From a checkpoint of a small transformer trained on Wikipedia: 7.56M parameters.
MLP neurons of a small language model. Each row is named by its layer, matrix (up: input weights) and neuron, and shows model dimensions 0-95. Each number is 200 + 40 x the weight over its row's rms, rounded and kept within 0 to 999.
A block is one neuron, or neurons of one layer that tend to fire together. After each block is what it responds to, as a language model described it from the Wikipedia text at the highest values.

L6.up28,186,166,253,187,214,182,168,196,148,244,206,200,231,188,175,137,198,236,153,200,193,244,219,200,181,197,273,139,225,174,227,173,238,185,222,165,201,163,181,148,243,206,173,222,201,154,155,118,264,186,206,184,203,294,247,209,140,158,166,216,275,239,222,206,141,177,264,233,198,174,211,214,247,204,263,186,291,275,225,179,193,244,197,159,203,173,192,180,247,223,160,198,197,151,159,222
L6.up142,218,189,220,180,212,208,118,191,158,234,168,224,290,202,216,200,195,293,219,110,174,206,183,224,142,130,222,190,174,143,179,245,117,157,177,158,209,201,138,189,230,209,163,160,218,189,197,235,218,218,144,171,237,174,228,168,168,264,249,150,227,230,175,197,269,146,214,234,129,207,251,248,238,168,252,244,184,159,272,189,128,181,232,147,235,173,152,236,222,217,98,249,210,182,180,227
L6.up223,231,180,183,179,223,182,110,239,121,150,204,250,168,172,289,238,165,264,214,183,171,262,230,248,221,273,154,251,199,180,169,199,186,179,172,206,224,156,182,146,188,145,185,134,181,157,179,242,217,229,226,212,238,246,293,186,188,283,234,167,187,194,249,186,205,183,178,193,266,243,187,209,160,154,220,166,216,232,155,153,174,232,206,157,186,224,162,165,251,149,137,203,223,207,233,219
L6.up345,224,204,238,255,121,213,180,185,190,220,281,234,152,198,192,162,190,182,123,144,119,229,243,152,278,107,212,206,222,229,145,215,208,184,194,171,259,190,160,140,135,168,218,128,197,203,220,206,274,231,186,249,186,266,216,136,247,190,243,235,121,225,201,250,210,189,192,229,229,194,233,221,167,221,194,206,164,202,187,209,135,231,188,234,239,242,170,267,159,241,222,211,211,223,265,215
Responds to: Pre-verb modals and "to"

L6.up0,306,163,271,186,175,230,148,194,236,174,213,193,196,195,154,165,241,211,139,151,165,186,196,143,166,220,261,104,175,247,197,171,224,207,167,188,217,227,203,249,157,119,258,278,198,222,216,188,185,187,227,222,281,225,198,187,234,215,209,265,171,201,211,215,207,153,199,295,265,232,151,165,228,201,183,221,172,232,237,200,232,221,202,162,195,189,212,174,237,233,177,123,141,265,191,143
L6.up78,207,170,201,275,200,181,217,199,199,164,102,172,221,198,217,273,199,142,188,209,175,154,190,224,151,187,248,172,303,239,207,229,232,165,166,216,231,191,165,211,155,279,222,231,215,218,191,207,170,149,124,223,229,288,218,148,171,192,174,136,171,220,166,132,126,191,234,120,127,176,222,211,197,154,222,227,229,202,261,191,180,222,200,153,196,267,131,140,260,208,200,208,169,168,206,179
L6.up325,179,187,125,210,130,176,183,192,193,230,294,201,201,162,167,131,208,223,271,270,174,182,220,167,151,185,312,229,209,258,155,172,199,179,144,175,204,236,161,150,154,260,228,241,221,236,218,226,154,213,175,188,160,321,167,131,184,177,195,199,171,178,170,183,241,196,259,155,137,208,199,217,168,137,163,190,166,176,215,186,187,238,184,169,177,207,209,161,180,271,172,240,151,280,198,206
L6.up416,167,142,178,260,141,232,217,176,233,206,196,219,229,187,181,193,208,173,182,225,204,229,219,168,153,154,223,189,269,229,198,231,258,191,159,194,248,154,179,233,177,141,175,232,179,262,152,177,161,227,253,221,177,262,180,205,257,199,240,121,244,151,189,171,218,161,254,211,213,194,184,213,169,252,144,167,93,243,197,168,131,226,202,176,272,179,89,140,242,227,167,190,162,184,171,260
Responds to: Sentence-final periods

L4.up9,169,150,259,140,96,236,198,259,163,278,204,253,238,272,224,269,196,204,173,179,247,222,159,211,206,215,183,179,214,254,200,173,209,231,167,168,179,236,219,220,157,248,204,211,195,189,203,266,151,175,175,185,247,187,140,132,229,280,209,264,135,224,191,183,186,235,203,156,209,185,225,232,104,172,176,198,221,233,213,163,214,143,141,134,259,241,165,186,219,201,208,141,175,277,219,175
L4.up95,174,123,188,296,110,232,173,185,235,207,181,173,249,163,186,195,290,221,225,169,94,145,203,193,201,150,191,145,194,250,169,195,254,259,121,194,265,234,128,221,178,187,113,234,264,244,193,234,187,243,177,210,154,233,174,155,210,118,263,200,107,216,208,134,203,191,231,196,210,227,208,181,157,180,237,150,190,237,210,173,161,215,269,233,238,206,203,197,273,176,153,218,210,241,215,207
L4.up108,225,233,120,141,134,140,241,169,205,189,138,274,200,175,227,183,174,239,259,184,180,165,189,132,203,242,220,170,174,255,119,200,277,164,192,201,249,195,157,253,162,158,248,163,144,199,238,138,168,265,188,203,184,162,163,210,209,280,196,220,156,245,114,179,230,193,189,219,231,210,269,203,179,237,208,199,282,192,159,172,193,132,186,159,211,271,177,159,155,235,221,245,193,264,168,178
L4.up170,170,164,187,229,156,241,139,240,153,162,172,230,170,183,156,271,178,268,194,199,205,184,187,148,186,177,212,173,197,192,162,204,221,151,215,232,194,180,170,213,148,184,258,198,163,177,167,182,225,248,117,205,197,254,116,132,232,230,215,192,120,192,166,203,157,227,265,223,235,252,228,208,141,163,249,174,235,183,170,203,203,202,185,259,185,172,115,200,158,248,214,258,252,208,188,215
L4.up213,200,216,241,165,176,156,177,268,275,205,250,232,210,181,188,188,191,276,158,196,225,232,235,190,197,166,226,238,118,203,253,189,248,244,198,137,201,236,234,172,160,171,149,202,205,229,220,110,140,277,241,208,172,191,198,124,194,142,239,202,221,198,200,201,187,115,162,237,211,178,225,194,229,240,168,151,150,139,122,277,170,171,207,188,270,206,170,196,228,210,193,196,204,225,208,240
L4.up224,190,196,200,213,230,190,191,147,255,191,169,237,195,187,219,175,202,250,111,245,263,183,235,141,177,205,271,240,136,243,138,218,267,188,126,189,236,232,190,180,143,191,139,237,161,214,185,202,151,247,182,239,190,246,186,150,244,259,217,317,161,251,148,169,189,216,191,194,234,192,209,164,113,171,176,182,132,156,184,218,192,193,215,233,176,244,163,174,311,214,256,237,126,180,172,199
L4.up246,170,226,231,262,211,207,191,217,211,171,137,305,162,229,141,226,250,229,217,146,250,183,228,225,171,217,138,230,196,252,177,181,281,206,163,204,226,197,213,188,183,297,190,268,179,166,163,250,169,255,185,204,161,236,229,204,166,222,203,273,138,196,239,190,160,219,157,181,200,178,199,205,214,265,89,215,192,153,219,176,200,172,267,171,271,258,156,187,230,223,232,225,136,275,159,148
L4.up391,188,156,187,255,214,182,183,254,236,201,127,208,186,200,165,224,197,225,186,254,248,237,209,247,156,201,208,153,237,215,181,188,248,229,171,159,206,231,176,173,176,215,283,216,276,225,72,215,221,101,142,204,278,173,221,131,229,237,164,197,177,194,199,164,275,224,265,112,159,164,171,260,203,227,130,147,166,261,150,174,183,152,200,205,185,187,219,207,234,206,180,171,147,186,204,194
Responds to: Sentence and heading ends

L2.up154,211,204,181,180,189,186,285,232,272,176,181,196,188,207,192,177,221,155,282,202,220,175,268,236,179,212,208,203,203,211,261,172,235,201,164,187,249,275,217,244,285,242,213,193,158,195,164,224,135,265,189,197,185,222,188,257,158,328,141,277,219,229,185,160,207,153,244,222,254,173,117,247,168,150,205,240,247,165,272,172,227,143,112,137,147,202,191,194,119,179,196,182,254,173,203,169
L2.up355,131,211,153,203,132,219,248,200,222,175,132,247,172,183,212,227,141,229,90,238,238,225,206,176,235,211,188,231,168,253,153,158,200,196,226,165,227,224,195,149,154,135,155,156,222,278,135,230,122,126,211,163,249,257,150,167,182,194,186,179,277,256,188,228,232,172,176,181,222,174,188,212,132,199,216,188,224,152,236,223,189,216,133,220,112,210,154,227,171,229,221,220,250,237,278,268
Responds to: Digits after thousands comma

L4.up8,285,226,218,192,157,123,156,201,164,184,202,139,206,244,184,244,177,217,182,190,178,214,183,221,223,287,185,235,186,193,289,203,305,191,122,227,135,296,171,254,235,210,291,215,138,231,196,207,233,202,207,186,212,156,178,222,229,151,163,241,137,191,234,162,189,143,191,187,186,177,186,200,142,243,152,163,188,147,240,248,92,233,182,231,184,263,181,264,167,211,205,202,211,225,257,128
L4.up78,250,207,168,200,134,203,220,121,258,187,294,183,225,252,205,181,187,195,222,232,206,248,257,216,143,224,219,209,206,222,237,172,187,190,258,228,226,257,160,200,164,126,218,252,192,210,246,245,279,191,204,176,236,273,239,149,157,173,205,218,138,182,165,248,141,266,188,198,208,256,201,289,223,219,152,232,298,204,174,206,238,160,134,150,169,130,225,213,140,188,171,232,185,225,221,139
L4.up131,224,197,186,190,185,183,175,194,188,158,280,170,182,150,208,160,209,85,246,144,186,244,172,207,202,199,229,247,175,134,200,158,134,132,236,225,142,217,227,134,296,184,210,188,207,292,189,225,258,170,170,179,221,265,175,183,164,195,218,242,260,218,164,153,190,261,204,209,189,199,229,224,110,229,252,214,239,234,191,241,244,259,167,265,236,180,201,321,146,204,187,179,192,169,245,184
L4.up205,283,237,245,209,208,246,138,233,205,221,232,221,153,175,144,167,216,191,215,68,188,233,284,167,185,212,205,234,214,275,240,201,185,180,162,180,194,225,212,160,217,169,206,222,77,163,132,175,218,212,163,187,184,247,196,255,178,123,219,171,218,140,248,172,159,171,228,205,163,218,206,136,283,218,202,238,219,197,219,198,203,187,199,163,184,251,192,222,183,222,190,282,222,147,232,188
L4.up240,199,226,224,237,159,196,157,256,251,222,238,172,216,229,158,107,171,195,229,136,224,195,173,266,171,185,181,188,217,166,208,207,118,176,159,209,217,255,215,188,264,231,241,165,217,227,206,194,168,127,136,208,256,188,125,171,129,229,209,196,234,231,175,252,231,202,255,198,189,264,200,251,224,203,198,173,222,216,136,227,200,178,230,115,165,162,200,131,233,143,281,183,185,229,174,206
L4.up320,228,213,165,213,254,170,204,215,214,235,187,158,183,114,170,117,222,224,238,160,195,151,166,226,191,147,256,152,145,167,221,199,196,179,137,222,205,222,210,201,166,208,205,187,214,187,175,174,226,262,178,187,187,204,128,255,192,157,173,252,183,257,160,246,195,244,168,199,230,147,231,192,161,207,302,129,204,186,126,173,163,181,116,237,187,268,233,300,178,206,227,214,195,261,242,231
L4.up397,172,180,224,199,146,250,239,225,174,202,214,214,198,199,264,222,189,198,176,134,219,224,171,210,195,181,187,107,182,184,194,132,242,174,179,281,192,214,188,213,233,279,253,246,218,239,180,186,219,201,157,169,255,221,186,172,229,228,153,145,274,226,215,132,116,168,210,189,220,173,215,187,237,258,253,127,131,152,289,140,212,176,251,164,153,205,143,189,179,222,156,197,208,163,248,255
L4.up415,201,178,132,198,206,262,240,175,204,147,160,136,165,181,175,253,199,191,134,177,239,230,174,140,239,158,179,248,176,205,260,181,126,165,206,170,161,188,188,219,271,124,243,203,212,249,165,200,279,225,119,80,242,228,201,173,132,175,248,246,166,250,234,203,159,205,223,214,260,197,220,233,146,239,165,204,258,234,124,216,204,179,175,244,154,207,122,244,251,158,223,178,134,245,293,170
Responds to: Abbreviation and numeric punctuation

L4.up22,243,260,280,242,138,201,241,210,191,211,206,179,183,234,189,193,157,156,223,187,198,203,151,178,205,250,232,219,226,153,209,269,131,168,220,184,189,165,140,172,220,232,158,150,156,198,152,192,219,163,201,258,229,197,114,193,183,171,245,219,250,228,201,123,186,239,195,129,199,172,248,216,134,332,113,275,216,165,177,234,177,234,253,195,150,173,196,173,246,213,148,218,217,196,207,165
L4.up68,241,246,218,228,249,237,186,128,158,187,168,158,167,222,204,223,202,195,250,151,210,188,219,248,153,165,244,234,239,218,160,133,186,220,227,238,178,265,215,203,255,175,173,231,139,131,144,151,213,182,231,149,187,237,173,205,247,249,203,168,139,201,243,235,129,229,225,279,226,165,148,199,143,233,260,204,159,184,209,156,169,161,175,259,192,254,180,275,197,172,187,243,192,255,131,195
L4.up138,165,229,245,147,244,179,130,209,178,237,198,160,221,168,204,156,185,203,198,201,219,240,183,177,134,246,288,219,176,130,257,231,137,160,184,179,192,227,177,221,174,233,225,161,188,120,120,231,228,152,207,238,177,143,118,211,187,235,126,146,200,141,174,218,223,137,153,311,292,140,185,170,238,292,171,163,210,191,263,202,205,189,162,194,226,229,253,232,155,240,221,200,254,198,180,197
L4.up183,214,153,197,235,128,127,216,196,205,202,128,207,175,223,183,230,208,163,188,180,228,214,145,189,251,208,146,248,225,206,228,242,163,110,217,259,173,284,221,197,145,251,117,277,179,207,224,177,274,239,212,222,193,250,125,252,229,161,230,160,173,157,161,212,189,206,226,185,215,191,176,135,208,173,194,217,186,249,215,230,236,198,223,166,274,242,237,153,229,270,140,198,135,177,174,195
L4.up196,268,213,209,210,145,180,245,258,167,174,179,156,240,148,152,202,241,139,178,228,312,127,258,156,215,196,150,150,215,211,183,190,244,224,181,149,161,189,197,214,134,164,168,241,185,153,205,252,173,213,308,180,120,197,119,198,199,148,230,175,176,163,173,182,115,216,100,202,197,160,150,143,155,224,162,242,131,132,246,259,175,162,222,231,231,130,201,237,254,194,253,179,162,212,184,181
L4.up256,236,193,205,239,164,209,145,139,121,175,164,240,167,217,223,106,174,217,148,203,205,212,151,171,203,138,217,250,193,278,192,168,157,142,171,186,215,251,160,250,180,183,163,218,223,209,192,145,187,137,184,177,255,189,199,174,160,255,299,145,215,236,158,159,183,221,191,180,175,189,150,183,179,239,223,197,168,174,210,226,184,198,228,203,196,182,221,203,219,193,227,247,198,230,198,245
L4.up293,212,209,163,210,220,189,196,166,145,224,129,235,153,205,181,207,204,141,210,219,176,244,217,198,231,112,189,278,222,159,196,223,222,191,167,188,179,192,197,197,238,163,172,216,196,240,236,196,219,211,268,282,171,183,154,205,136,189,161,196,166,207,216,252,200,186,155,211,247,217,145,228,177,186,155,233,188,221,217,197,188,164,179,185,245,230,228,217,215,142,272,223,262,218,243,226
L4.up412,264,251,191,205,209,209,199,159,182,196,121,140,194,176,174,200,169,195,241,208,198,226,229,190,211,182,250,260,208,216,228,178,145,242,184,165,142,217,129,212,169,262,186,205,255,214,183,216,231,241,220,211,165,210,135,183,99,176,218,108,224,209,185,251,195,283,269,254,218,147,107,261,174,190,199,241,97,224,228,182,206,173,164,226,209,158,234,151,221,273,158,226,185,223,157,162
Responds to: Word-initial "cl" fragments

L2.up59,274,198,239,162,258,190,217,187,212,211,207,168,208,203,180,176,146,114,207,276,147,218,166,189,124,241,223,183,153,189,256,275,154,194,234,119,209,173,187,201,234,174,210,144,203,186,229,223,203,122,234,177,154,250,158,207,238,196,240,198,292,151,232,186,139,244,252,170,167,186,181,216,156,286,231,143,188,251,242,216,214,166,250,278,172,167,264,193,263,234,207,174,183,239,114,176
L2.up150,200,227,281,171,144,212,187,221,232,183,207,157,232,159,235,161,213,168,192,179,228,181,263,255,211,264,147,226,160,191,233,194,145,236,119,195,226,251,262,190,237,208,156,101,129,176,158,165,242,195,246,194,172,226,172,212,244,210,209,244,218,206,211,207,234,181,237,196,143,173,174,192,172,204,229,199,172,231,263,191,158,218,217,233,204,280,128,181,152,246,182,199,170,198,122,124
Responds to: Indefinite article in biographies

L6.up52,197,145,204,199,155,147,178,256,248,235,149,225,141,164,212,100,221,159,170,230,146,234,138,214,192,158,210,160,233,216,210,238,171,235,227,188,217,141,252,181,193,143,306,201,234,225,104,222,195,158,211,204,235,185,196,152,218,221,207,150,189,199,253,198,179,248,181,181,130,202,123,267,242,236,160,212,203,214,232,162,206,283,137,191,88,212,228,230,203,201,174,87,163,213,229,230
L6.up285,183,164,217,142,242,185,211,160,189,118,143,240,160,220,215,127,197,193,155,187,265,171,203,115,179,170,210,194,160,134,145,206,75,213,143,194,251,177,233,177,249,220,275,236,202,250,193,168,246,228,198,221,275,216,194,177,217,261,166,189,176,244,126,162,213,188,240,212,127,204,268,213,184,240,194,245,218,209,125,217,268,253,172,149,301,240,211,211,221,163,194,217,233,163,231,222
L6.up289,200,130,173,190,258,197,137,214,245,212,213,288,182,189,185,155,152,153,212,189,208,179,155,259,180,236,145,153,256,177,170,197,238,225,141,209,199,214,219,152,188,224,139,230,171,210,198,170,203,276,202,241,192,200,177,114,206,304,249,188,183,186,199,129,237,192,168,204,167,270,239,202,193,234,109,216,237,200,229,209,102,173,277,151,265,197,228,203,182,190,200,198,162,190,299,205
L6.up385,83,172,222,191,227,189,196,268,236,219,187,219,190,183,237,154,216,168,202,192,162,232,186,232,233,199,208,143,249,192,164,239,116,140,192,206,219,215,221,161,157,126,261,228,274,190,201,217,137,164,109,173,186,275,191,155,219,172,200,217,142,212,178,179,245,229,242,216,255,260,272,232,250,212,255,235,164,155,267,201,226,165,247,190,215,145,156,209,194,227,126,260,200,154,201,150
Responds to: Mid-number punctuation

L2.up75,178,193,214,182,218,139,234,121,218,222,214,234,198,207,207,180,178,227,256,235,254,226,217,203,256,281,167,172,146,179,165,190,280,204,210,243,263,162,276,185,278,220,156,234,190,205,146,153,181,231,166,167,181,142,183,241,172,195,194,239,180,228,194,143,227,185,192,186,260,195,220,179,155,264,193,280,203,131,178,208,154,209,179,201,207,195,227,176,207,186,245,192,156,279,184,215
L2.up221,241,140,177,211,220,285,281,278,169,242,180,200,188,126,175,282,119,178,175,221,141,167,190,188,157,261,222,144,278,234,228,226,215,174,196,188,156,151,228,247,208,240,167,203,206,239,158,110,175,206,192,148,192,161,194,182,233,189,271,175,128,225,162,180,210,230,221,197,226,196,193,132,109,137,182,233,202,161,253,234,207,249,180,238,233,179,271,197,128,199,235,146,162,201,221,117
Responds to: Paragraph break newline

L2.up6,153,207,203,188,147,186,198,173,167,292,232,208,204,197,220,173,229,271,153,146,190,264,182,153,218,265,251,168,186,248,183,143,160,159,217,169,205,214,210,187,257,183,209,260,242,162,243,149,232,188,227,193,190,199,267,183,235,262,267,170,208,244,256,161,270,168,246,308,195,145,250,212,214,258,243,274,231,177,189,221,201,169,174,130,160,164,300,190,212,294,234,227,222,220,216,172
L2.up392,199,128,214,165,197,215,207,199,253,207,280,193,192,136,148,280,241,142,218,227,117,287,210,171,193,200,172,167,229,190,232,232,210,254,194,214,179,191,222,233,209,152,184,201,214,265,184,146,271,233,267,156,130,151,187,163,188,249,176,129,211,254,156,292,227,151,199,256,199,206,231,185,208,175,232,231,210,212,206,148,217,234,210,168,241,219,160,175,198,209,208,164,180,207,175,181
Responds to: Preposition "on" after verbs

L6.up54,134,168,220,195,209,174,225,137,255,187,227,133,179,229,199,123,219,195,132,197,214,228,188,227,234,263,210,261,229,145,227,135,254,206,194,178,151,236,202,225,158,212,253,178,241,166,203,213,201,259,106,281,134,197,156,166,155,173,253,182,192,201,171,186,233,178,172,225,180,189,173,110,273,218,187,183,161,205,223,217,200,145,198,137,168,188,182,218,156,169,237,192,168,177,235,247
L6.up55,241,119,135,148,192,208,200,154,213,282,212,224,213,195,213,238,197,198,216,204,267,123,227,172,200,248,165,231,186,207,234,174,161,160,176,182,147,221,187,167,233,256,219,159,161,224,157,272,200,226,267,237,209,232,156,188,144,206,165,237,167,244,150,199,221,265,158,240,232,156,130,168,204,163,182,242,183,177,293,185,202,207,292,194,172,199,131,204,206,148,190,230,189,197,185,199
L6.up58,252,235,202,259,154,195,273,169,249,162,138,246,169,195,244,164,145,178,183,169,200,142,181,160,185,200,226,213,189,255,186,231,182,173,202,205,221,220,204,185,176,179,230,154,218,120,257,233,196,147,264,186,212,201,147,197,96,283,186,125,137,185,193,153,178,274,172,214,161,223,214,165,252,236,218,202,137,233,277,185,267,168,179,152,187,196,124,276,270,147,208,249,158,231,238,212
L6.up330,152,253,143,296,184,210,166,206,304,198,219,247,279,217,166,169,185,202,188,212,213,163,158,193,227,241,152,247,251,218,91,211,185,211,203,196,181,244,251,125,254,183,209,117,322,178,204,254,237,236,242,235,229,220,165,203,211,192,165,159,159,209,163,172,262,212,123,169,205,241,228,203,251,115,234,248,149,211,206,135,215,177,260,170,193,220,160,118,236,293,208,196,212,180,280,219
Responds to: Mid-word fragment pieces